config.yaml
n_layer: 12
d_model: 512
n_head: 8
n_kv_head: 8
head_dim: 64
d_mlp: 2048
vocab_size: 9360
activation: "tanh_gelu"
norm: "layernorm"
norm_place: "pre"
norm_eps: 1e-06
positions: "learned"
qk_norm: false
attn_scale: 0.125
bias: "all"
tie_embeddings: true
parallel_block: false
init: "trunc"
init_std_qkv: 0.0148
init_std_o: 0.00301
init_std_up: 0.0148
init_std_down: 0.00301
init_mimetic: 0.7
optimizer: "muon_variant"
lr: 0.00947
lr_mult_down: 2.0
beta1: 0.95
lr_head: 0.00593
grad_clip: 0.5
warmup_steps: 200
schedule: "wsd"
decay_fraction: 0.943
decay_shape: "pow"
final_lr_fraction: 0.0
batch_tokens: 131072
seq_len: 1024
doc_mask: true
train_tokens: 833400000
steps: 6359
dataset: "wikipedia_en"
MLP neurons of a small language model. Each row is named by its layer, matrix (down: output weights) and neuron, and shows model dimensions 341-468. Each number is 128 + 32 x the weight over its row's rms, rounded and kept within 0 to 255. Numbers have three digits each.
A block is one neuron, or neurons of one layer that tend to fire together. After each block is what it responds to, as a language model described it from the Wikipedia text at the highest values.

L8.down1761:139104065164126116102128088115160180153151121141139137093098157128134142100146134129120164087168133096167149140147140073079151124130108110156117179140085136115125101120137138103090101105132142131182102100194093081067104192170123184173088125147118158171121102147177118139144120108140069143135121093122105090132092153092131157130252123112139111149115106067144138166082133148137160130176
Description: Tokens right after a proper name, mostly possessive 's (Shippey's, Maine's, Kendall's), also the next word or piece of multi-part names (Cowdenbeath, Huron and, Barnes Air).

L5.down392:150123098133159113105132082147131138133094148097140100140065085090081170165096069065140138152115092153111114097134120158103112129103109144127140145139109095130112140049143092160158122093177118108142182111129095079122141115132140122145116171078210127139126188135186098100148104115091110124103131118159155114080161095114123137142214140179104138196090116138163111108148106111144138213136
L5.down731:094127132127140086113077122098090097060144169138110143084127110168140170162126109148086107096221153117135155157119130084134122112108080194196189155110142106095132072054120172131159152119098166116144103121155099174173141151118095191149131079149152142147159057070116080144150147121166124109151130153167154131161140140058152111155074167100144119142190088162137104127152100179139090114108
L5.down935:176129205159115088081068086075122125118057182142136107116151143129128119162159103186153113153178099145110105127130119109148164161149151128159113174156157143087195094104078125157163142128128147166132138149154160106166157070132130123108112102150176108171085165116142149131096127158124112114132091154100145115099197060088090150132156134121188175155182152125077092172117125121157116163117
L5.down1316:176067161218143134146151136177088114184134124174164102139098160144121168169164142224114147105173082141116156191120201095143158168176120097092118160156095145068159116194125102094138161195110122186124099114097118049124138123100075061157153167132131097138098139091102142162137133139112160182160139132159110099102186097077088113186089076104122159119146148119094142152093158114128182132120
Description: Possessive 's or the final word piece right after a personal surname, as in Lambert's, Presley's, Verlander's; also later pieces inside longer names (Chist-y-akova).

L4.down414:144170136154176104129136104137155120131115112085096170122140100206094096120155118144110159138113123166126175128105104113191087112163092127160042165091092101123166143101131149162118076141169141119088109083171111096149094106124114107109106122117093193211132129115050109135135165136139172162113155136153131167139166175076060187090091102120108121092136153137122209158085108090116168098181
L4.down1367:151130099198115079127113144078157118117147132104117111159123132113123118255159119152154135132111117069139171131156117083202078186181100121105114089143106155163077182099069112160141036123125217167176137104127093090119173072068136120155142181124085078181126091114097135162140096132147114144136085125134062126115136108168147196147160121183153108142107154133129134138095092140116118061153
L4.down1995:166113155183064132133106130115135183095149098110154197106101161164107168176105083160092062113149095106163069111136135098192127141118156123121092154008097131094147157125054168105078068142195142165107166105154124147177079072093104125123099189125129121147076105120076088092109149106143158109107185182088123158125107117106111165041108166164125174120161119188101141093176105114118137085111
L4.down2018:157077081149152075154132111194101185084179105139178091124157121191105124096139211123124101069103161121132126052123122108174072113150120139167131141110146130140170169167109143112090143069134166164181139112191138133101143142051121149134132124076114109125116168079123092187175160126117159097041103108136126173114147129068086185155137093142157083074140163155108144078166091124130122105106
Description: The word "of" right after a quantity word opening a partitive phrase, as in one of, all of, majority of, nine of; weaker on "or"/"few" after quantifiers.

L5.down720:165136102166132163145150140119088123079201141170148097168083141157145138103072130149094105151123130093106094160150149082176109124119116137159081112127094109106068109161188139124051185114149081149118169112132119093136143066105135132186142098209106098178145122118159139053130113101109081147169099102106122069190113150131070145177192092118109123148108183139103097096065130106121133171198
L5.down746:162091135113068121114063055086098126108167133148126141137166086135099148130215184107142168116189099145126135155163136113147136155137093099133136138153084158064132114182151079116091127144118146044184135167131113153122098122081175098133128143096185132087092123133163083158135149117170120036163152131087121176087146178126123166093253149093087118176087139118157125059114133138195151050121
L5.down997:127140094151120138156082152135132144092114124105139162120107105167108114147121141166084102130140084134143192120168102139173093051153133092202143113134083179111175099167139216121086168041129088104127110116104083131181133163140179116112117064118131105127092140133133093151150096112141186140150061170151123066070160148129098079120182100103131140163173131171143097106130166106180111107132
L5.down1908:131147060053127144145094107128104126136168129139140142134132137146111114128138232095103165146157106163118135122100117131112128137187069109164112085125122096074138091185087172150094202130134119081086082148156141084123128159160137103131099159151161170130122106144160131198150123092104200108153176130137157148111135133131076127103215147131114119203159209088152101176114096117220130109114
Description: Fires on the plural noun or its first piece right after a number or quantifier, plus following plural verbs: two justices, three other, many more, were.

L4.down845:109186163096115202149146152075201073128083092123105090097094172160131104151124153114115140114136128135111117119137121090119163116180198171142088087138147141167105179140125180131147154088134152080134084162133107156123139153164100049102128176095155133099182186158073127075111125094136095138105069109113183166117086156129104123073089137147068158168110167121144123080120108129128132048109
L4.down1378:114174225105130118119096166130110116081101157149102133104106136167152161149143108116137124133196191150134121111134145149212121127120098136105131115136076101088106126107174160056121176121129155137150132130178082128141150137145139127113107136107159100075123089149124112131147073163198141138132142090155104095152071123170140134113109116117106123108140130140109094143103114102142136114147
L4.down1790:125182168141119155110143107127113147174138138136125137189086130101122170145101172081066079071138132090069156108103117155160129204115134169065151089111104168086150163111199092113112166123132106099145103198107111144139146127092174169144129137061111119129081095207092079186108054137181153121126139069083149138134153196119122142168128122098124156086106161108101104074143114166141171126119
L4.down1803:160089141139089125087045165099158137174151129097077096117112129123129193150169143122132170126151137092202145252139133164149129099187174079121162138135107095126173164109102136153186106075104115148190136143132148181136129162145084152164125089148113120120133134107127124130094124136114074090098138119083070154179101175108079161088213100072183110094133115133143144168121120106153134098166
Description: Plural suffixes (-s, -es, -ies, -ers, -ists) ending common nouns in running prose, as in squadrons, movements, journalists, nominations.

L5.down383:126171074109150109117126147154158125142087086176144100102087115148123067073125107120172122075198132139121117131158078159125153127145115101149137111172147101095115112163125110146143099151161076189117148138139124160104117134063082162089139079167116112111155158135177127170139097180120118108122144129169100108061138108105185169131165181099123149103146138107067140113178073169165117067104
L5.down808:162150048200093120120151123102151146116069132141168157133126142136108134135095133149120180114094096162116134140152099031161074098157129133154173177120080117135158127108133213118135182159123152115166143168117174088117081157134087119113139169109107082141117090192165110076130118137095101107203080124089113171182125171104152120091159086165120128105105115115149086099128167108159151139173
L5.down1558:139172148108109182103198145109102115130155117118088070109064141124174150113155137135117104182165147139136071137202127102121130122107110136085090147196097147173115131182136148164152130091072126143109208099092112119157065112056204110075156158086178100206160144086085116092092141115105144125163074150147098122062122166148186121208134162130094059083151149142147167146146133094112160098107
L5.down1836:117094093096113150117179164125123109100156115124151142116074150106156119144186078165171100128142132145118137135159187126136109172156086130086057145126051121140115116105101195114131139154161153138145134069158089133127109170085095185154092122073118086073128143113129120206083093131099136082114129113102120128177138145139084151107145137131159123160126155121079152079125108122105138145141
Description: The word "of" in partitive or membership phrases, mostly "one of" (one of the best, one of several), also "many of", "member of", "part of".

L8.down1324:115133097132192204115119107102153144160116154128098099179090120120193165135177062184152137142156141144116132123131108131128150116081113100168083091140120134128194102128122161129121181099116106162136156076169139115099126160072086135103162153116095113109154115132086084117147128138125126038152109122120117121131151137102127150111126116157147086152160107118222192141181096068121110111128
Description: Mainly "of" after quantifiers (one of, some of, all of) or royal titles (King John II of Portugal); also date parts and table pipe cells.

L8.down219:094144187167116119101085137126101089144134137152143067171120165060146136069150163181164133158073112141122161182183177092126095121118123118135161191134157144123195145150103140154094161068113110109127149172170069178137141083130206118075105083091120127133117149188141057144110124075161126063141075131125099121065063157123086089132227107088135098131119123093156117071147162091133124092115
Description: Final piece of plural nouns, often after a number or quantifier and before of/in/and, such as channels, stages, games.